{
  "norm_eps": 1e-05,
  "positions": "rope",
  "init": "normal",
  "init_std_up": 0.0248,
  "beta1": 0.9,
  "weight_decay": 0.3,
  "final_lr_fraction": 0.0,
  "steps": 3041,
  "dataset": "wikipedia_en"
}
MLP neurons of a small language model. Each row is named by its layer, matrix (down: output weights) and neuron, and shows model dimensions 112-303. Each number is 500 + 40 x the weight over its row's rms, rounded and kept within 0 to 999. Numbers have three digits each. A neuron's up and down rows have the sign that makes its largest values positive.
After each neuron's rows, "fires before" lists the tokens most often just after its 100 highest values on Wikipedia text that the model never trained on. A number after a token or word is its count.

L2.down7:497528521529480493509468513431517498482482500519547507454479517493500464496502465549505501483521503430518534541528490481489508557521499485496455513498487488476464473478500496466516468656534276547485484493447497506494513519527536519490492456466499527502511518482517527490481521520473546513486517495472532505426491507558500488496493500479485487510450472534502470482481483496501488496467499519521502515440505514526497498485452471513476514492515513494489491487494530474524470480540486469525534504510523510507522511471510485476512487537527458451526428521507477526464469488479475497
fires before: "==" 23, "===" 13, "-" 10, "|" 8, "In" 6

L4.down21:459429541555532513524533493518493523514499497479465505538521438520433490476509447512534547459552522585475498490537537539505476495516583451554621429547503500452528505448439484506501463434437488482479460456431428455479348488488490547558543528467490489558547481526463464535483487473571562445543516574537462436514523501494455529465537583569481488413498547466512557516485479536495549506498459561486490492437529458454547484502457567516534578447435538509474544467550490470463558466535450520460513528477416514498508544549519537567496454510564375503516467514456520509547492510559445506
fires before: "." 24, " |" 14, " (" 13, " (−" 8, ")" 8

L9.down67:535472512518515587447493483420463566544582507510505507566445513494499449481569467517476518470554517497494494522455506432500604522499502456497527502508520527475531498521493551466469505520475408511521460503614450518562469504495480512568481552426518519496454490515463462473445479533493494525465533520483457524503514557488436496538511474507511512506504487455552547495476438487551463408515512474520535379513447547459562505464473514464483478466565486440472525501495455526489552517504473453479502435486460506515495458500586526509497521488494470537519512505444480369532560506536491488
fires before: " |" 63

L9.down77:434478448579468548506562413566466533469468531501453465483523513521474534540506458500509548480525521457515470492427491565520556489614501541422475486439510523432502467465452427450481483509561474470579511520507495484519584484541502507552438466445455422431497480462410463521525537529541478556441435505553511487481511584579456500412481467466434478505456481563478489534437455451476562534476476487456457472478450479501589437509552506453436548470486499531524518436436528505459480501436559462558513499414545535557495453528508461440504532508464483453505586474525600551431534539496540480
fires before: "0" 38, "1" 8, " |" 6, " |\n" 4

L3.down383:479535536514512506516483498451532531513502483509543524463478481504483510481483517539489542518521458424510493514549471507475513565514486496477472533521495448455446489485482496466511495678554274534496475500421517516512517531494506524468498459451493503506530516475514555513489509506509575490495520474497494522429486501524494478510487492481468519520444511529483462512496465468495510505511498520519488536475468511514551496493461486503487498515498528464467470487510527493523475497545482500521509498501522482500495480468503479498498508534507487429505447521504510512487446479478510501
fires before: "==" 29, "===" 17, "|" 9, "In" 8, "====" 4, "The" 4

L6.down581:537480440486489582490542508463418492500542509538540515507454566490482533513463494437444378519551546493466490521519485413466497472499457474568489502522486484520474545455536441475471450506495495445457429568497470491507487531466475599480503531473457463578479395496571465469518494544486531540552471467502503563547408518448488469464467525563515498528576528530527498516529522503545499532519585541539474559452427415455559533521423493436529525530513523482551521445460505485499437524486497537566577534430531477539579477458442548469517550454510519495488422490521476551514498504536430451
fires before: "." 24, " (" 10, ":" 9, "=" 5, " |" 4, "\n" 4

L8.down444:491587566574539503498457547469505615483454504586504492499516554517562473520498454539537426524541448468517515492490454500484571482492478508473462519514563553552518523490571515480462489387528513486523495477493561536449473497469516467461569434518519519438512447554499453466510492507481450507470496492489533535417576453537559459485464511490528421458475435466484478477472496439494541388522475489531479544507428587543498485508524500555538526500497431471461494552460483480547567523467523523548480524585488479490413446520524436573459489486506559579469493453510475454471485467478484520
fires before: " a" 26, ":" 21, " |" 8, " an" 5

L3.down494:478621485540470521452483465550465505488418518518499540436515511463446444501527516460513542436483440541574598527558506510496513485507505488480511466465537528432503515515472526454488507455473433509555569519389512528488511540523453492479431472520507480493520448512523536491510570507509512575430516517550575499491544497524528521432536478501473597505437463552476589479454481460496483574582489480488488435498483548499486477479447489464493499479549535444541584505488516511489489484466522474502501547558560479538553583468546443469524426475455464491440595558468534552471437540592432501
fires before: " |" 45, ";" 28, "\n" 10, " |\n" 9, "–" 4

L3.down11:468532544514518502497482507471544543516503495511558525468488475523482522482484498536475538502519483444514486521565472481484529574529491493493455527509491468449454498489498495474507482658539272549502483514426504503524534543494516515468490459451479509518531523492505548505479506493503578489518507492512481542460464497516497484504501506491462503504460489544486483520506441449501519502515479516508493518470464518526546505500459466466506533506516510439468474481523514513525468505548486519523507492497513487511499474461502489496498509536495474417505433530501486514480455481485505494
fires before: "==" 30, "===" 12, "In" 12, "The" 8, "On" 4

L2.down615:497504511483500462478562541412494478444505539473533535414568484498493532487452501500476517460568457504548542552427502529527459504495522450487490498467505471455486471556546468504427465595529451504466543520441537506452567534481444545470501526473453521469406434502547480449503506533534456600497546562513483481503492530493502443460508479427425472497459529511483493501465483493562503508447491500501467501495506520427473558486430526487482492483530504507533480502510500540503544483512511482465525525478532481479537486523516485551511474491508483471521486529561542487529466478507470491
fires before: " |" 33, "." 27, "," 7, ":" 6, " |\n" 5

L8.down482:515547504529481528433546473478535502565449478438483531439536514537472555588443494556460445582530534493562536475450532472551513569497534506538494499492460507531540510515475523545507471465482450506482495487534560506517500393505543471498466486499565466463426428508516528488549524518539484536509483491469519498505587464430472464492515527461486473488447461544494468457496506428466526518535516502466548566544520462541471448558493490503483401507506487521534497538472501430504522510462501443506494423470462462517536583517468479493489452572557484584554483487515457562522479511487525540
fires before: " |" 43, " medal" 16, ":" 7, "′" 7

L4.down116:608497449453561571474454479515488551492553492495521483582545573468491591436505488528482513509492601511450527532463437456577500460563520447531470500582539462507556491537464503556481436522473485444539506497544539512564507533508493484474507528487427539547524449475504437492433484522532484513565463458430516509497538469481485485495487487469485483495528562467516453472542474573555510511561459541527482434583529450459530525484504510429501483494486516525469483441507489479596512536516455534563553531514488460567530491477490596550483518601474488500467487569509519432490505421475459448
fires before: " " 25, " |" 19, " (−" 5, "==\n" 4, "," 4, " (" 4

L9.down164:481534463486424493470524567422481496453456512495481530495540474474547506514477563552523474429442519477450527518531491530460474513530519466449475478532530421508437462587457490474518449536470529495494444504448511515450523480565431563467496506461473494465498541438521573545501461545500520522471514488505483525463446482528510503517411498482422390478468527475486420490482521415577531521437510477458497496447484499469478446546540475535489437468467472529419504520504483526490492578492512497474457508491527495558558500472491591493413511473571527532494484494502442492536518430529528573
fires before: " " 34, "|" 31, " Box" 4, " |\n" 4, " —" 4

L2.down92:442476514465570528526559519486528542448469533460511521569486471473498522513506517489514477487459545596557473452541567492530478475493473485456484511516469463496540458448489531473476484624432345464498476446508564509482474538518536478416503529465545530525565409510525541531509483457544510459429473515612462508570547484468502446493606590429510453522500529406506504493407475423462470525493465480443583479525506526486496526563520496487582530534556430490539470472512483461492626446547443561542521448491477534447519479473502459498451480509513482552482532497481488563505470490492544477
fires before: " |" 33, " |\n" 12, "." 5, "′" 4, " Ber" 4

L9.down21:504451470480427497525540476558489511466516513546491533533479523524437515463516575616517483469513505532498462467497503477522479491454463533493457601513519482532449484569476474484473498389537482542517432555546454544464508522559469537483536472545426529469547529489495547472505532458456453395526453479501520423505538509478487482517476501551568550605518506500481513458508440452540484515524571548407495581501490512470558520488486518423491534506514532449486528538532508501492487544515437549456563471472469472483462477552520562546490537455532464521536531477415494544487541469517490499
fires before: " |" 37, ")" 8, "\n" 8, " (" 6, " |\n" 6, " votes" 5

L4.down665:547560466553461557505496541532511513569482506505447471518451519519516460504462512448457476567482481521512443526462493522457461472560446403541455553533521508480491469599500477481501467519500544438492572500553539458469506443535561469527514455492474519511457497493440557482462530475596419567452467514524546514549538449540509481539455440469498482511538419459435502522495523487469505458502505455474450486489507523478491524577486428550503497500559451471493485496529551451470590553497490462565483473516448440538452441531511496522514513490527464528491511470482561567605530576549544448
fires before: " |" 30, " season" 10, ":" 6, ";" 6, " " 5, "," 4

L4.down478:558572458566548553509452467488481521495467502502515499520498474561410529474490527434501525485539454449441534492468470508502582513532402598481522511500529488472518394472541512545489538559480535448484490532484563455520443518496484607496445498516475493510529472496487509472545522545454499530449620524464522505485486537509463489475486521638521419526554524489476442451525447571464500507505445502497502479519500522442496501462496545458473420468537516334521526449581519436516472474504461502564495419495553511487495473484478571481504448520491523536470523506522482539468527535524502465
fires before: " |" 31, ")," 7, ")." 7, ":" 7, "–" 6

L3.down705:541552535508512501497438524523494625424529495522423485466491431429451503498532532498445498518472487494477491460554484494493518464501548468438454485460519520501538577505474486453555457555509468570478483524454522494471573425520513460539483495481524547505463474492490497578545428479483434534515510508589592526469513515544498467519509481426522456518531469413548541518415532477527487439508520372515478442459468499538546547525493554485475504476559505414500502526537487507536581480508550524510506509521480524467540432575484488530583498527522511519409491487542519533476518442555443476
fires before: " |" 33, "," 14, "." 8, ";" 7, "\n" 7

L4.down231:517507470549551485470497506485500538504507470592513562403498478451452517473524476515529563500517465482461509496490498563502512492493513528415522586532511479446486524594533413504466541462545403538515518565572515533475494544455502506507555498601491522499547487466538563505516500550462516472493473566564526489402581517502506458534488476478546457457558490440485539465474525488488494549464471460443490492512442531418428506438532487482504594464457494541567512499537448525459538546431500486578501500476461425516561465469539561543533500442526530476544441508524545506514531491522478468
fires before: "," 25, "." 20, ".\n\n" 11, ")," 8, " and" 7, " as" 4

L4.down623:511510540478493483508510524376512503525467505467492515460482449521499460499474534503537487481506519458504461470537503570510501510498506506484483501503509475486477495491506524500497473684502294516507511448409485480507501524480530507467502508473467523504545494470485465520485499500475523504505496493510520463467519496539526468528493525475532467511482483445484488507513496511519543473492503505570515528452484507496539509502482526495480531501454504519454522511502517502494473514532540524510519477555495470459507499495478497499488515541491398472480460511487502527473499539508498480
fires before: "==" 27, "===" 12, "The" 9, "In" 9, "-" 6

L8.down645:498525471501576510551462501538554445507535486479473464506499441456495567405468560462575517576526449504494505515532547498444519504500504481463503551445493537474494539421566499469454454555525519458531522489424470504490537489498554529523521478498417548445556529448446504566454502422482523446473494508507540497502524466506509547502440408533532532515403499529527504515557444477501542523502520462517530538568435491444522536494479517462534537485532457548521529527548547533426504534482462476551578567439528481480423518454500493511520478519530509404449481486525463498545536542513492510
fires before: "==" 25, "|" 16, "-" 15, "In" 4

L2.down290:472519563460473500490516512384506535529506494509521497436492519510499489524496510512494496516497498443526470509576499479488489552498502487485494515484478509486482488471499487465528476619520233494496492480500489498499492492495505500468489490493490525504575513490496499512499504529480536508504487474509510485471503522571485471475495512509495510480508481471487511499477468477512497489530493511512493503457484510528532504509482536490514512505479519498419503496496531501513477494552512511503514497545512504470534472488486474507494533538528424468485466496501500539491502489476497492
fires before: "==" 32, "===" 12, "In" 11, "The" 11, "On" 4

L9.down416:518556549515499542419473474492561486434459564414491538545538507517530484523439461536475485469530489415456520498503539490546498513522498488522518437538437463509437426485495505527508516520474570478489482506483488466572513547531498573542423518532513504488495463498592543443545549501553513510485502486554494496442447521494530453391440505569516436565544518487548458524520529502594601509476593497471471495449506498446560589480527505429461465509471466525540432517461515514503480459546435474503482518466530538465452488524466554479473550475550523543524497463501488478503433487476490562
fires before: " " 74, " |" 14

L4.down81:501468595411531479474505492478380530512518446480515514515558479485474480534541503454551575503522454442480542496415463491452427461461570436482577523502463470527460559539488508516470492541586497493575525528561532510410497581559514500521537484511453541454560486446556570504476476562474464500529473536527459469409505440526527546487485459512531501482543579516447485456470419514484533486501441549488543467504553539471498530501437516590521510484498471514554520487531550496456547421499517511448478479573520449503429493436503509511420494480506536469486453500564515475471544522505530430
fires before: " |" 49, " |\n" 16, "." 7

L3.down319:563511522470519540473489422436435513498543520437498495511454460477513561522565428476510515514528486443483503477567465557516526553449486472541510491505509495480472498449523505512473496617487579493470507460500478420495490530526483525442502498487469428478519430520522479479544499624475474500423397520505479453503463469513444546486495502516522525595496482448460576545524487458470578509501509488501444487491514438495475542473495541422532503463489446486460484523505538483570483438503565578486433456560510518483461502547528479436539541544553579494536468535518510447546496519531509454
fires before: " |" 31, ":" 9, " (" 7, " |\n" 4

L9.down268:495539460440426493501573475503492548482533479524526546513484474497497525517531539544541421460456500470514512554502461488517496471539522507509485535527567491588500522436487459536483527390478494518553458489489480519461487534455466500554423484481533475561526514510469560464513536598506447504507520519464466477492468507474541469490488490426482476458502393486475509400512551526478478510532586456491539523531492493494526426493440519579568544482509491430447505520495440496490439480540509478519475455528545593518426457514518517453542493533572553508484488509509514577463481516505464526
fires before: " " 71, "|" 7, " Final" 5, "0" 4

L4.down19:442425500455507497485583450533446544518474577480473526489490543525480498486508430568577503451553444444496490367524545519544524430494502564486524494520491445487504425488496483440429497487473469492494496521479438494510525498596471505466536542420441561451483464586491451462488537452491516469492491470522449485487502514497474522507502470499518518480511556531505501544471562514527530477471476558481419499391537439531445515515593543532540485454558523483476527460555488483582388498493522483589531570510487523496511553532464453484481539491510474466494479569506468519466598512551534465
fires before: " |" 30, " (" 12, "8" 5, "5" 4, " (−" 4

L3.down128:479498592488478495503493502315510535534522493510530493470505519501507487490498506504489491508509477466487443506540522533553497542507501483521465510479516510498472493483489499487531519657503314498498488497438496493504537538496500512499497514485488538520539510493497461546456505509469509498489520508508511477484515511554490478523490477431490499492481513474507499489467474465499514484489512483579522543456500495527497504507507485464500509508459498456468513484498481506514482489522487517517573485588503486496499482474488492510509521526522415481502489486496557547492495491492452474
fires before: "-" 24, "==" 20, "In" 9, "The" 7, "===" 7